Weights of a small GPT-style language model, trained from scratch on English Wikipedia: RMSNorm before each block.
MLP neurons of a small language model. Each row is named by its layer, matrix (gate and up: input weights; down: output weights) and neuron, and shows model dimensions 16-143. Each number is 128 + 24 x the weight over its row's rms, rounded and kept within 0 to 255. Numbers have three digits each. A neuron's up and down rows have the sign that makes its largest values positive.
After each neuron's rows, "fires after" lists the tokens most often just before its 100 highest values on Wikipedia text that the model never trained on.

L2.gate241:098108110097152152082104091125131150150120139109134112119110085111152108119112153101143083181145125178166100151106103123122135133087114143070136099127105137107102119083138147132163169098146162113104125109177141128089070134102159124098114117181149139109133139176125137108164114114128136119093128116119132116112100117151157156132121100131131133155097158119137110118159106143135116115139
L2.up241:137122104137127136136107099173154162151135097131181137139100116137104113102153132133122111148163153152113112147162147154162120139114129117095141093177086102119149133141175125125140170108140169079152112118108142083145120120157193127136136086141154115129134128122147135143145156154113112085128120091097154088126130104118169132139139152161134122142103193085150117082163085150125160116130
L2.down241:112117116127166109124094125126096178101154127102151137143113122133121118144126155112121093159146116125111133129146120108161123085105142156137110132172146155100150131171136143127121160117161139129149131095143150120143144110081154131094149122153146128130157094143154126099176163123114113104117100157128135127148143096149128167101127160107168159133090137129136118123187109107156105134057
fires after: " ", "–", "A"

L4.gate84:151096170112132137152148120202142174093161076138145113137110135121148175145126100124120139144166135118133099189102158146117111148098123085095124117173122140127171149103100123122099166155121150119127130159129126168118127137147176151101099095140130113141138103114093103087101161187123089109131148119146146090129165122140101148137087130120149125119134086129084112128123159113121140142155
L4.up84:078127089117128076156179107120128159125125141142088123140083108063123165134126132105140120156141132127155131107124092125117070177116126130126165122151115118117098082139119151150113139142098147115134109129156105156172155104099115132097138136135099098152125137101129124127139139115102135165155178120114138158125159111111177060106090156168142115145099099120121100075103133103134109142114
L4.down84:152093085129126150120135131142136147091115118096083133057079143141087118112142158131166142111106157163136101147123123127129124132148148115113106074089101112102159115091097116114097087137117157132100165087128106127139155147109183131133127099107161184106084148175134104153130161139114149078129077151151135113120170124135091156135139108107104155136143161144087132069137098115152131138132
fires after: "\n", ")\n", " No", "1"

L10.gate546:120134160161176160117115127116141148093105141126099108129110143140132106157187152162106159111099107160121155117141148125120156130130143087128089162112140098114112095093123115106158112114127136122168101154132131121134094111120140169127147134171095117091155114151099128126145080123108087158136150163105145148168105130130129135126125146118143110120087163129162123138101145145124146114107
L10.up546:144131141139145144109102134096147085122088131098101151123143117130143167145132161144146120129156115150140111130119088123148142132117163132140156144116115097113146129089122089062126109165139101144114109106078107051121159112169118125140096143133126142131110125122114127131088120094138174154172125131092109122110136149153151137163120134134109126113112138134132161164173113098130096137141
L10.down546:097119077119140133139132086119129145098157140122148100140129123156135142106117152117106136094086110105113188146157133163120147110134168140120111126108129154131150105147154106089156148119163094159100130091116109142134153119153110143077088162153123122113185111120120124145146120133126165132138139094166137163128078147120135153116144145133146115114131151154175106121122096114144152123110
fires after: " ", " ("

L2.gate148:167154150139167142080138134164121076167133120095130118133206170143161157120112109132116147168130125095122105125153085146132130102118104127152126085144101096090146107116109142108145166137129136121174123138142091125175139136105138094114119143138107124143144133127137099131118165190103129109139080097103129123142139085103139125146128111138143156126132123153141150140156108096134164142122
L2.up148:077137098144193117136104119145089122123133128133155136172137163107164117097108167126126138153123165110093118175078107137083085111109171141140134096129139097126152148115114136133138178143105130077142143131162131116187151123125145104088087124136143138122168118115141134135114131112165172154118124129138125134138081103117171125142139100099127166151149108120164090119072119090121139126133
L2.down148:079142171151151131162117155107103160117115143139169102165124166153111134107138117128121084133137165136147096139121148118109109151119136134138155120167114142146157162109170106137133127143134116111084152145137138140131111139116125119138128094154148110115117132204181136118109096149139166135155195126100145128128110124123126124158139155111133112113160122085109123128077144089148100106127
fires after: "\n", ")\n", ".\n", ";\n", " ", ");\n"

L8.gate399:124128119165104109160133108127153126135153135113165103154107143160129128144155150129087158145126144129068103108119131133130167130149070118141132108123109117144143087163133075119136130149121129153108095137122107173126116121134132128124089085099157079108185129124124162081120132173111110148180127151116153125131100172130139109157121183104147153135180158131176153150142107166156119095122
L8.up399:119126139126140150122129107127150157182105124135117133077171128129094170123135127128122121156109091141086140184101102119180120091109083124132120146157103171146130117178135139154091157158144126119120171144176158111157147123139099100159113113151105173146130142154159136108138126128144120154117183157107121127144153112139126110145113128104129106118090092154110163081141155157083144147137
L8.down399:155159144133134142130107121151133117169132111162108148112096156112118150112152108130121109134120128147128201122126155140148101164122151122130156121133132120116141113161159139098129148157095120139114168156108134135128143106095116109132131138120127169127189145144126058130182163102165128110070098115125128150135160117111098121136136149143129141103126119182077113118092124134123153160155
fires after: " ", "–", "/"

L6.gate276:092174148134167115126118097058129163122090134167107164171117106091095127148139176135131112133173150132130087145174117124131129126135142123135125162136079141137074125121093180147092147102117088115136104149131170112137125146125141121174081125142118133100143175110109110163167097124138159140147137071158183144142123161131123125131150119106125129121123146112116119113098119147116113115102
L6.up276:136135139165133118143161156138156109126148064155140118132130105159101122145148145124129134112144142139094141135145136122101157085087129140111160138165169106098167100158122105153135111151092116129137103149174158115115106153095113136143185205159142147108114139123176098145108130123133138141139121128137157136166162152104103076161130086127140119141157149148151150098115176133151140101114
L6.down276:149110123096093092118119171141146106180123112119130077163135090122128104175129133117207122159144114135130143077153124105140105064106132109148172149167113125146171161149144153099151160130139150157137137169183144106124128154137096157114100113127123116135110119118158145128107141120132134126139099124135178120104116170134164117145134141109154149089128136160116164111139112098101170105128
fires after: "\n", "2", "1", "3", ")\n", " |\n"

L7.gate484:147070142153091136132152110094110121145130137083157151110129095126116108135136102093125126144117115132158088127143119140097145109140127119114075136119160151099106146101128132122138141103127082146125142126136084120124124148115151117158153131108164139125138114112137152133187109176143143166123125127083116106163127149148118155144141113071110122088161118105126121082168129176120136143080
L7.up484:115122132126067143141132131113107156103108127106088134129135096132131110111148113103071122101135113139126156128126155153163171133140128133136166152124180111135100135083141152129137131087104156137161097119113115082110105144131120107136135161148122086108123172118164098119152179126113128100128127146127133110094144130183124123150118120150073169142097154133115139122136152062110092157122
L7.down484:123150146107185156156098103178072133134118156147094134138120138107131149094169105138165105105093120159118154128098140123147173149126102185116156106139182106115068150140149087118150098126118123119129106151124135142135125133130107153146119139101143118146112122056100151155139154123139083078130156145146148122122115148098161163127153146171108133137090126161130132140130114113131161144122
fires after: " ", " (", " m", " n", "-"

L8.gate486:123106118152133123134108141115143112129121143144176111133139118108152145185131124143139149116120109117094147088146122123155133174173167122108107146146144112126128116120110144171108098080135142148141104101111147165134149137131153132127099111102139133146102131137121110111090116104082145091100139112114187057179120118135145141147150116103149134124121155107153119146121208115142109085096
L8.up486:145135121112135117117097078104155123133102108141117154138136107123136141098101142124137130161153120159111151152079176120075129113153085085151121154141097149125090119117139138107132187154154099135133131102168097109138093110106095141157098135140107086113118109150171135102084128126160148100114162146162109132137140096108121140164128132112121103144096170120137101086163161133092129125141
L8.down486:123123143087171133102154140163095099118146117107120136150157173105113100153149145146133124114113124068134144115128117115147150091109132141096110111103102152102193125107148112094111126129162149127130111122123121168149133072109136107118187108118126142122124111103140131111106148090111130166131126092092148118130095117070122130179101102163186136118153129121067140186150108171078104114143
fires after: " |", " C", ",", "or", " N"

L3.gate253:156158164175109152079154160116067140097107198131146132129136125096101144098138143169123117138140137120089122125157157096119119104106153145111111173093150127119116136101078125156135071161142105180098118111112141097110117142163115115135092161106131104091157149125142139077121146104146112141191147146126142126138153132166110128142133100098121188150159105115139154154140105070109106134092
L3.up253:153116133128097165141141147089132140173131144153130112105169107140131189130114163115138098074133155128112123124131108155104119144061119138139147157127114131134108117131157134102121121146128143164173118038123130132133095154141159112160106134094122144135112122107132100136131149062145149093149141105110114126167122126109153118110105143126172189123109141172150124111106083094142116118177
L3.down253:135096118128120156123134136173105156114145166103160142128163131084088135160116150135103088153145120176091135116107129105115114150133092087075131109160119119125144092164095135140100120150109107113121104147108092127155136076148077101102133119110121088144108133137133156115103109179114110140120106147101110160131180163153143074160108075105084137100167172134127147142105109134079151124147
fires after: " ", ".", " (", " miss", ","

L7.gate13:158145159105165125109136155161141151102118141125157145107124135144148126169122109097154143160116114112099148077156099160127151164155121158119093176102132103118087115105107123128131155122105128134168159128130138183134086134129150143125155116120174113112146127122151137123138161097094183161133144118121129115169088148123140146157140071147105078145104072161123145082146155133104132125174
L7.up13:121128144147124132104147148155109087091125120148139135153120117128139091115165128154113137131119138145119113114170127114164117178131113099104123122109094120132107161123119129095150112142144105094136130123151161170147087127158124117160108075135122132126141116121126118126126167126129142074119140136089131159132094149131119157176125113140101118157126125105197143139125094146104139138097
L7.down13:120170106113124148090108171111079121170149133134151155104164130117138146163125118185085122124106100158114138137105154131120105104142119170068137073134145098129140137169102135129127112157145142134088086144097162136157098112152132132153124115162111139116090108133126134116133134113168149125081093088091090156144110140136161143098095077129123144166117109080179145132152149123100149182097
fires after: " N", " to", " and", " for", " G", " C"

L7.gate368:127136120196122085166124131135096150123128123150116139116154140145088101163087150100102141146092111138128128131103159149133138117121125113155140137130118159099166109117089110123133108134125126110104132115119101103189113067145130136148156136090156156127129106132132107152106133116124160140136159109147127161142106144143125118116132120157141132131120112133149137136102140141134142154128
L7.up368:116140164160119127146123162094169174130138157145137083122112133133131149107174101098159060113102120109103139100135105124102179107120110143103171082129152100119113120122125122140127108114115116114153146131079129081161104127103148121111147124114135166105086135123162123132138151100117097134143133132141120128124104122077120128149138102140168156118114157132131140152149149130108088119102
L7.down368:126074143105169091082090121128141120137128143135143089130167119102136126133105168103117103132142121110126135122139103107126127120145106152146146108115109074145155132146138181105125145151167129121129147148114155135170138109134140109110127131145134115131114153079128124109147125140126121109153097148112111101135170121096168122126162129110109182135149131179088138130155133166123125118103
fires after: ",", ".C", "\n"

L8.gate79:098115124120168118108145105109122135127150132119149107185135109112154108138111138150153185117126114148151146129121128106128158145163136168125136168092127159103107114135133128163104157150085114130177159140132138153096123146142135136125141118135140091145125132191101152122129106135111100079095122144154105121122109112113204143100136105132127195110151128085107144087148094116130110128170
L8.up79:113130132083099146163144092116128127163155141108153146104146069181081131131136181087103108112153079180116167136123130133115145141125136109135128103182089105138121122125112125136160162093113110139135165134172163132106153153152153077137166095114148115120137129099109137139210144088117146152151141085124147112178139119071079118115141142137137063142097132151109114143108135133120117165106
L8.down79:115129156126115140104130120095161136138120126114081127161128138112156165106115127096120141104124125155175195104119139133143171168119135120157114115114142132083105160128108122166135109099116155160113150090124079091098191153160122130139162116122118174125141139115062133134132193100133153112128133128167101108119123107127132131126124127138131104153099094147158135140101149105104134126058
fires after: ".", ","

L6.gate50:144151095121126145162097112119101111125107104081156151131147131137142136139145142141123163155145154112102136140136153120094145143120159143106126184173128107075138082096159125192119105157152142129120141121109167119176126113174099127115116152119120128117125135097162121114099155095134112083140144098145110104158120123125127093129171161104080091161113128141151132128113187124163135151137
L6.up50:139087115138125103127168087106106149102102097133140093179127122103142133118128122115150123110093099108124153097166129103178157096149145116151170135127150129139149105101125111157105113136119098107105114138120138128140071131122135153107142161115123091137145120119126125089095141141147056100160138149116117091163181100103124117143116138114118099112092106107119092092163143076097104141127
L6.down50:108055146080137156133164139089089177129091115123122096127145128089124132120136109105138116115095109096166095163155108163139115159122107124174089097104124130130145110105119163147136114129154136128145159127113132165136159123141134142140157136187118109173112141116093143128093107098114166153137133104126103113165129128084135123135175100118104116110111164079129089131094086136100121134159
fires after: " |", " m", ",", " J", "S"

L8.gate374:110098145085136134115202125112115109149135140130142123123093142130136148114101143078134155131112163113189172129134115124140136150143139129125119125129140135134154113108142121074101082111083166127163144112131103129137137121120124115125172114154157141146086179106109148123159083114130085096130105089139100120192124100148118154107168144120087137152170136119144138140150133162108145105141
L8.up374:121139139153149139142136157147122134137116067123134117128146143146167158094103144099093181145093130072188122092118131185113139090117141115127113161104122170130147153131130111163098161108111134122123170113166112109162165108133122150154152140129139165151126128109118123139131118135128125133117121123112125056146136129151103169062125157108112147113145119152140124152159153140133149095163
L8.down374:121140116161107126114166129156128160149115121101156181126111088105138110145125110133203111103128161121121115123104129151112061130132162134135098128140114108110117113141122084126138140120129161150119118145144153086085135142148142083132168137134125112120095136107118170147175129087181106128157112127124145123140122083139120203105145110130111120142147127121096099158119130127098133100094
fires after: ".\n\n", " |\n\n", "\n\n", ")\n\n"

L7.gate48:127128154165119147086128130129105143125098139112147120172149115107128091123133065154109123121116115117108130129139148128121115100112128137129158094157157111142113102123091177124110142139170169143098183151139114128144114138157102124130150115123145131117120123141141118091143145115116152099061119131137148073104121155147155138113093122113136165132120125136121089145165147119067117049178
L7.up48:080165104123139147135118120102189136159128093160099189112097113104130093164128114142137145131114180137129083151116115148105128155119159110111117127083119107139126116112140133126143144141132162099112159150145090129091122122108120148181090107134136103126177129134124080137126133158133137155124097144146167100111180142128133130119121083117124179114152118172092115160111098122115088106127
L7.down48:093101168123123137168120128153132100128127134167085137116124126143110145103098145119125126152150124078130053098138141137172115136158118151141111125117115109087135114089188139151128126071174106064133181141130123136200145132153123112082134094166095116119128138119092142136129137137140129122156138113147146143151149120124119125139138156095132145137115092112124134137132160173108134177113
fires after: ")", ".", " and", ",", " She", " |"

L7.gate101:128138127132074130207133158110152115094092157133091121149135111132132103132119141077150113150128143097141158134120101098139102115118102158088156137136114147084108140111155150151128080129103070162138178118142114070128102139133121125118142129156155135142111065144111147103107119172117140175109138153105119147108144125146106127133136133117090135163153125134161140126150158127142109117076
L7.up101:139126101114121130126157146124125149093139149104152068146095101146077135161128159133115140184116144133133134096120126100185129139129121148095095150130121108116139143087135150115118138165114144143160147134134090161129079147140118121098129103130127125133113147139110139102167137134121132134109151167106130117141122097140099082118135129072141098158133118115079097124129163108103147140125
L7.down101:108124124148154100102099080120123132145131093104141090127127139123139090129145127138086160130121110137160114126141170148165118098115141136119134135160114096133110160136163101115163127067105160140168091095154125109134163174128114151111147112078124172129159089106142111093120109131124108093146152133121100099127134080143180137145157093111157155099054152121123149137138097130130094138125
fires after: " ", "198", "201", "199", " Ass"

L10.gate549:140115134162147130121127119112146134123130132167131136156122118083133127101137098098125120213124088134162168136139162096121152109119088103162165107136152142123155107121120156126156183152122099125122141168164125115149097128086087080157120109167105105102130188140131126121131156172124128134129158112142144136100147129106168122101083162138081134140139125168158127105104110074118161088124
L10.up549:137116147162124159095136147154152137127152065116155133157125119104139137110162125136144108154159135151130108106147116154136077143145120134138165116108120106117174133138163147120125172108132184106119105122142115141119109153116149124175141140158173192173121139177149100110168138131127148168139117151126112139122148145114135140137145130153150126162151138149121104098103134148155127127143
L10.down549:110147134126066170132130139095113126087149110143138122131201077139111085123162122102124139129105118081098155098123106139159120109105138126113108151113128150100172118190094157145128081117100151124107130133116086085136077093147105113150122089116082126154136094134164105089135142142114114101139171138154138140097152120113103155167136152132116141152117132115137108141116139124095130171121
fires after: " "

L8.gate52:125123167118102121103147125091090198124134164160123159189133103139176099102145087150127170078090110174164161083126106111118129105107142139093132117124154145131151123121128075150106128142116086132122150131124125105125096149146105110087178158103124098154134144143155111124092146093132146100109104159134112181154119100123133183091149144113132099133150067120127133170137159131113132157116
L8.up52:120103145120096159112126096133144119125122114093128133128127102108133133185084143128147116194119173105086116102134106121151113131101127104098128113112110110082130102137118118100135121166127135168131105105094110098155091125130138152134139115136142133126115092125165132129101130137119118134101134138141147077115116122119117084186089147095105106127100125116099099125105152181134101066116
L8.down52:114114140123155157134123135147091129128142133134157101131108123090120149127091086131095142098107122067126132128089110107118137077127100154107113107144162096114133107128111135108140092106133073161124171140121153110134183127137062123132108140162119209113135138145119122099160125110100120134161150159108102128116123116088092162148124113098141130101131110078120118127113123145132153133145
fires after: " c", " C", "b", " |", " B"

L8.gate482:083153119194145111106135117101128103143135093129122145117149124173132143132142135102136143164118113120090122147103119139107129161143129155113134146123093176129119087119093123159162126095161129124141123150113130111151101134136108111143103161143136072135141161131138088096129121131084139094123123100090128147154166125160117131141189128194136138123087137096170107064133092134149117090126
L8.up482:120148130162149129133120145160135117155099169082138135141112099085136128110140156158151132096134135140131200158106093098154133119108110113120122116101156129116125128115118129093113107134139123094108121145129174180128094139143106130168123104191123163116091138127102129137134127138102062132154156125076132168140166078087119168130126116133087111140105108157105131096129165132123158138157
L8.down482:145147140109147150135109178124150164126103137114136173127072126090137133160117141117124125106125177152151145188065083130163123148126103162106127128112154152118152095154145151094129126143109132151159135129138152137153143145134116068130135116132154162134093111096144095171103141110107111133155116115113086135175131130112159097105114124131106159121095134170077090118165107090117209109138
fires after: " |", " "

L10.gate46:094164116108117146139134098096130141123113130102121065115141138102195111131124128139144096121121151093136110133099111136157121113085146131160087140112121141135149110147129160151108131136115156135150127140156135114076099125081126111126167119110114137109090111114157089167105150172064140145142126099104152128163140133131143171136115150130109175113146097112112161126130154174135166117116
L10.up46:115128166145135093089161141164154122117130126111108122124089112145153144134101161153119130129121069116172143148126086123123150096121140139136154093103149144134130117118124142120113113101128130167159103147124120154118136134136126134124139174135116152128120099081131136143141151081171144113125137119126156132106095105111143126116092111156110184125116116122118122169124148117143160128103
L10.down46:154128123109130129123139137081102145123114106144099128145083091167093133092136109092135153104112093154118124077113191151111118099163099129129172150138130139105132134103158091077137188137176152102093095132113145142152143099177158126144074150143132158141113135107141153092145099088138129163114142172128131112112128153113109139105105125114148111174126155130129129053171137102090109164124
fires after: " ", "–", " (", ",", "3", "N"

L3.gate377:104111086169130176155143113147122149129138111131128177130153136135102096137115135182136164103094134109173108158110112151126169106144085149122137082107134125143129103101101099127146119090141136182092140127128119090161116181119149154096175158173131118090165166154131152143140128097056148150102074142187078143148123113163131112150138092137118145156126128105120132120127114103129141144135
L3.up377:072157136122176133129140138073141085128158147133147129090114135105175102171149110149121122100120136166133143146112129114141155149137162162147142141137087128123131104149119164134159148074087117109123110136112140158081130106134110128100120088128132134131155141137131134119182131148152125129137108139126124142126090118109124111112141111144151123109114174194124073176157131106166135105159
L3.down377:117138151148133170131106122126095110113175102101113148143172130146105096102091104155146109104139115120163124167151148112132147121126125125089138111150156115175133089148102140109107129122129148138125122209108127163129098153135147109154119138089075109131119126111144127131106089127137139144129146099140150142095070126125129108133170135088094106149146166132131136127096147139130105105103
fires after: ".", ")", ",", " l"

L2.gate192:172147106136189083162111103105121125100093125117118124109131124114110126104109183106093141163155130130122100089130142141129173155136151135109130163112106150132136167110154127152130098125165100134141126100103131119121143145119125108118104114144124112177136100102146105129147107126123104151082150114142098103166099152136119158149118162146156095131119162115156133070085143168103127127128
L2.up192:123185111127128134166149115114176104112150079104105111163129091088042119139119174146122125133127133125144072118122136117136115158097111137097098148130111131138122140130131112143088120154121108139095148081102127100097135172159108148098128136168120130128153151141136146093167153083141128116115137087140111091164119113151111139139131133103161124088112165145144104093102099101135105150146
L2.down192:109126113126139133163101054119137140114113149152061138145148120101097093146133124138104158155116118114152135138130124127153140147089122138085127182136228122103137176101144114158106118171132139170140124108136080148116155145125145130105126123186100130145182124103121145171142143106141138092128173119130135110116127094141089158153107134130156126097110185113128133133126118116128074146095
fires after: " ", " the"

L6.gate265:125108095140155084167149150159147171107102113095144128140157104077103126124134163121076136124122119131155162131135132090146115130080137112111129105099164110126167148137102119072109112111120126120124098146137132123089166088131134129124118183156128112095132127148121122167093139135151122128129090166122122159113136139157104121114119196157133139138130140114127112146109113179103142122084
L6.up265:154112118128149095137159109130116176101098118133158125114149123150126157139157176119149128102103125132127134099139110136109164131151173117102119110117124174111104159150138145105050140136154129148128119127135136172163148125097099079133143144126153154138121154108120141132090149117098125107140141139110142133133127089130150144151119154132104096131079154125134111118145095125125156104114
L6.down265:165144172092110192100145141144120107124142125115129128110133121153134078115141101109108090200145137112134102171099166145128088127145154149137172133159146121121128134151117141153147125134098142132140146108107095125137102116109169097130140123071115083122074146138150151099135132125147123138130124114160154129133146134152133103074188121121139136097128147118093120115142124090118183137141
fires after: " D", " d", " Tra", " tra", "d", "id"

L2.gate59:073138155120114104124128162136119091122067115104116088135104122132134102130075127164159114138141135112115132113129136155164139180130124111106172088129128123152130097149122140124137164067149123145152123110078135122133112109111140143173150166115115141135124124172123086128105108081102163174112114118137127157138120095144139110122107131157125120143073157121131159111110137176171133168140
L2.up59:101089124132137127098129118151150150151115130115101089127098118140125121104122139120161103158111102143085108146131134143135159110101160126102087117149158144106070136126164121127137177114145079093185112103126135097097105139121111113116151154117163120119116171159092087099136157081134136186134134127106133128155132139145105098133113176128148098128096114139194131129154114148114118114139
L2.down59:112140149118099117156139146128142088145130144133139113093151112126080181085158092097095157109086169099084133123142083093109150078119098101156128125110135135092132115169129110109176141152118153104129114112143099116113131121127108123128128083146110166078113136088148128123120111156149149098150148174120078104108167121108149135129130150109111151090129141132136115087141136119082099152160
fires after: "\n", ")\n", "á", ");\n"

L4.gate9:137122130135139098113170151090128086104133067142097118115111129153162120106111078112122152148176144114114151140155142142171128105156136100143137116136154086099124082114125105094114150125150120067137150165169152137135137143139103130111120144136129141075153141148124167136153103129120157142112134093142119130117103105139121153109170071113150141086135077118069115121126103111113099132135
L4.up9:135123119134130154093129159124113102138122119150119147117068095149138155143117139108134120149115097145151130121147113147084098116142097144088134117102201111146124133158131161117139174067113113111143111156151149101130163126113136176137114159096147159141122152097117143153179087148131146139106143142107139129155123185122112182102133093102101105123093119109151080119094148131102099117150
L4.down9:128146134121122107078133109106154117110077109112125162141136135104150111121135178087130122164126139111158143116126123150086138162152161129109110129128143119139131123118121088144106108150131164157131121097097135132132137113100074128109103123109118088132130151114086130114119174113138143088116163141145146147114152087088169158159101170167080113093137119116159139115150156126094073123103
fires after: " (", " \"", ".\n\n", "\n", "\n\n", "==\n"

L4.gate313:125129120082110128150161094148152140154101102153161123124130142133093128163088160122105134128125138085118088153102096136095151132129134099127163099129116114144115091165148156091145119186100132121127103122086105145098084162124102154091097171100094120080132148081120164132099152120153140130145152143142121130133126159153151119108132132153142126143105115142106105157127102124113096146157
L4.up313:112137137138100116131139145101077137154109100104154087140106154145108119149130155137127151117145162124146116102110133092090133122128130090140175149165166122111143160112117112154146133151144113077121151141124129123120122144118187107118109167107142152095137140122148135103149158072122142172145164132100099127146124158087178066122104112159114111115131088176136140162112146099100102111144
L4.down313:125098146109163119117116164111101089153155139133133135115134139126172112113133192131093108164120107143093125145133116111144096137176137126124100123107138127119140086144133084129125116139107127115149118156182136149103123114132086138128158131141133162146118103078079138137130148127120142130117097136094147157170116130127177175133136132177107144147124152149129143086109083154144150147132
fires after: "\n", " E", ")\n"

L7.gate145:114121152102133099161122086108135155095141106131125129138120087109116117163173084129150083147095121127124146143128111091117101105093128091134108120105134091109108136132091094120144077166093155131183145150146071152128091145112114138102121132106118136112127145137125082132142130103139169108079077103098153155116155143132135170138129096133134141154102125146134110131131141141125123151076
L7.up145:127113115144143123091142143161103145126121181132084135137106123138139159156121142163109160126137128129131176103134137137138169097096117148099099118178114138142143128164125136130127135119164130095130168084090059138142161150131097148134103160117165127144134177112110196110112109136137149151133155149170076095169142112104165118094146118111149132124153161116133091105143156128106139123149
L7.down145:132125118141130100128117103063153137149116090145127179097138102094152115065180134126165081138109145141145117138161132097110125123109159131096140110145144167100106099097163153118156073115107100138118131158117112165141142132141116150168091147097108081109107086159120118129168122126077138114093072120136113104139107143102165131134130071127126148158131149113137202097132139130118158136124
fires after: " D", " d", " X", " t", " j"

L8.gate21:145131171180124133142113133100133102156113128145142149106123140124111093180133159123109128140129165099131183136157133095135120151127126107085124170110092149158111163149131104101151117154091128119129126104111161104096105151124145074114150172148125087095120096176103136142161110141133137077099121168152107124113095137109133151099144148126107111131171126121170108155088173114154135129137
L8.up21:114099212114119075144089147124113127130096128122112128103106118089092133153143150131139141101124127139105153135122129097188127109108089114095155150118108152149158121142099123157117128158134122096133111139114131128109130152150160124084112156152102152152139105152138097109159080098147119116096143181142120098106114143115122138148128150136097150109173109108152122150131150107179129136159
L8.down21:133094165086102130134135162139137114143142106097109144149139153156158130128137100144141147100154096094164116132141103108124130141074089128148122104117120162107159115112120120125116141107165124114114157092147108155126129112105133119143136123121138122142183161090118107126125133123133139166166143095101121139139095147115099132127113147152095086126109092108170161152139086133109137146154
fires after: " Ad", " al", "d", " Ass", " ad", " sum"

L3.gate114:171111141139146129120176166179160112108115112124135132099141102086110116106154146135142121138154147141124165086154168169097128122115126128130142164154134094149118123078153130122153110161105127067136111107099119142120124099122106141087112152059153126129123134103181150125091130140123074116182091139138166159170090071124161143135135133117138117150129129118135104136117133109082109121097
L3.up114:145158191070140132139133122118161131125140123150132098171097136103127112114120105105114091158126124138098152123134131165109140132137152131133080102138109100141117166110134130166090181132133129076086134127098127099137092127091152123136147121119152150117108108083177116135121093125116125112129152152132147171116128098091121110104099117132132166097127141101112143103093132063115120120099
L3.down114:062124140086126160113155139094121148142143165124146136195161137134115127130126138110104163161114094169081138168124120118137152145119166129133119100119124121144139099153120067087116179119150116131067146127135146105143098145068120169157146106151113144162130159160122102143141139138087120154122146160105130146118115149114161157115123161142120168104114185134132147105106183080116140152142
fires after: "\n", ")\n", ".\n", "f"

L4.gate283:113140162119120164120111139075143128095150106068161134131080123101099104146132168120172159107119141122147171093100192153143119135092142103136142109110120105148116163168109093099115158146053112152136102103079127128082108178136103128159129090122138160138158164158095105099124143117166138131142108116127189128148123161104145062141114080102097129107147101123115156156121095116129132139125
L4.up283:181128135114156079189152130107115126165118146125108158169129150112121133133175146098127165139141138129109085141118104107148098148156083148082122106121105165143170134153126098096106099124185129096132084110110111122109092123123116115108142132117161127162095164143173115153129128078141105152140112143139135135113115138148141155118146138126129122116134133110142118155117122168137116187130
L4.down283:113127148127088131102096139147139159076130182133137124117135095140132121145110112125177106166137127118122142155139127091116163096114153108192107159132153151132083140128109084156131115165117112179117159123120152123127110151089122140163133150089152093145158079090088075101109137143156141104103125163104121123110143135136123166101070113120116133130104146106089159090137118121103134102085
fires after: " E", "ro", " dou", " Ab", " Em", " e"

L6.gate220:144115127144086141124128119086181167141124141090105153101095112117107176103136098124084130109128088125158103153136139134146123104121151132092090147122125139107087153154106087164103125129112124099115168124126131102107097105130132127150100131153137116133157137117114168126160089160152145099127145127133111088132102167100099149081095091134108102144121108162130130121105147132106106122103
L6.up220:148093158141162168137140113115138117132091105120189111091141128170119111140151103118117106130121159145123075132161205098139132124205112099110162108111154164137126167152095126155173102144092134097122100097123154124144175105132099095119136144130149141127122101147064152138161098132150144107120137130148106142100158119110141097108125151103124140171147137137129175134145089116133180128135
L6.down220:127125123119103124135080114105082103065124152098163142147154116134164117083160109167108143157159126138157167110094156115153112098059143093119160095132137120123094147124112109126115130144155146156117094148156138141125124128114115140123122118120158092165077120121143129125095134150132124136105111147159150098173120154152141138138140122116170107135110088094118122188105097152119120159151
fires after: " Al", " al", "ul", "d", "ig", "al"

L2.gate120:159121118109173124174119133182087142131136147155087113126142132152185157127138080168158133140111130118120145117116128079121142139142093136119091140135129151124123162116123130121114082110117140129150131150129102114152138085084168153136138167151145141165086146087137104134130110081082143153110100137157103107122167152154112151115116121132109111123160130140112167133110151201095108116131
L2.up120:146128143124136110173114117135114140118098137119144136139131109135168129152111078159125109084114117141140148143083149089125151125100074129101070187147114123153169143153132137186103082120124123088162129138146094141164135064105150114143148167135121126135117084114123086144148091116111131148131115129127068122144157137095132122074110150131132100125116123113097134127129129148118119106154
L2.down120:139090114135105141150117131084112119163120137167114111135176183105127140095170127157142142101106117125073115133092089129146074103147138079122171148177148145093148128135117135160116102158086107201097133125111181120189165097117167115135117099126156098160139126106152109115128167119113127109141103172120097129121130147105085160122104165135120147137135108152147101109140106157141139115144
fires after: ".\n\n", "\n\n", " |", " |\n\n"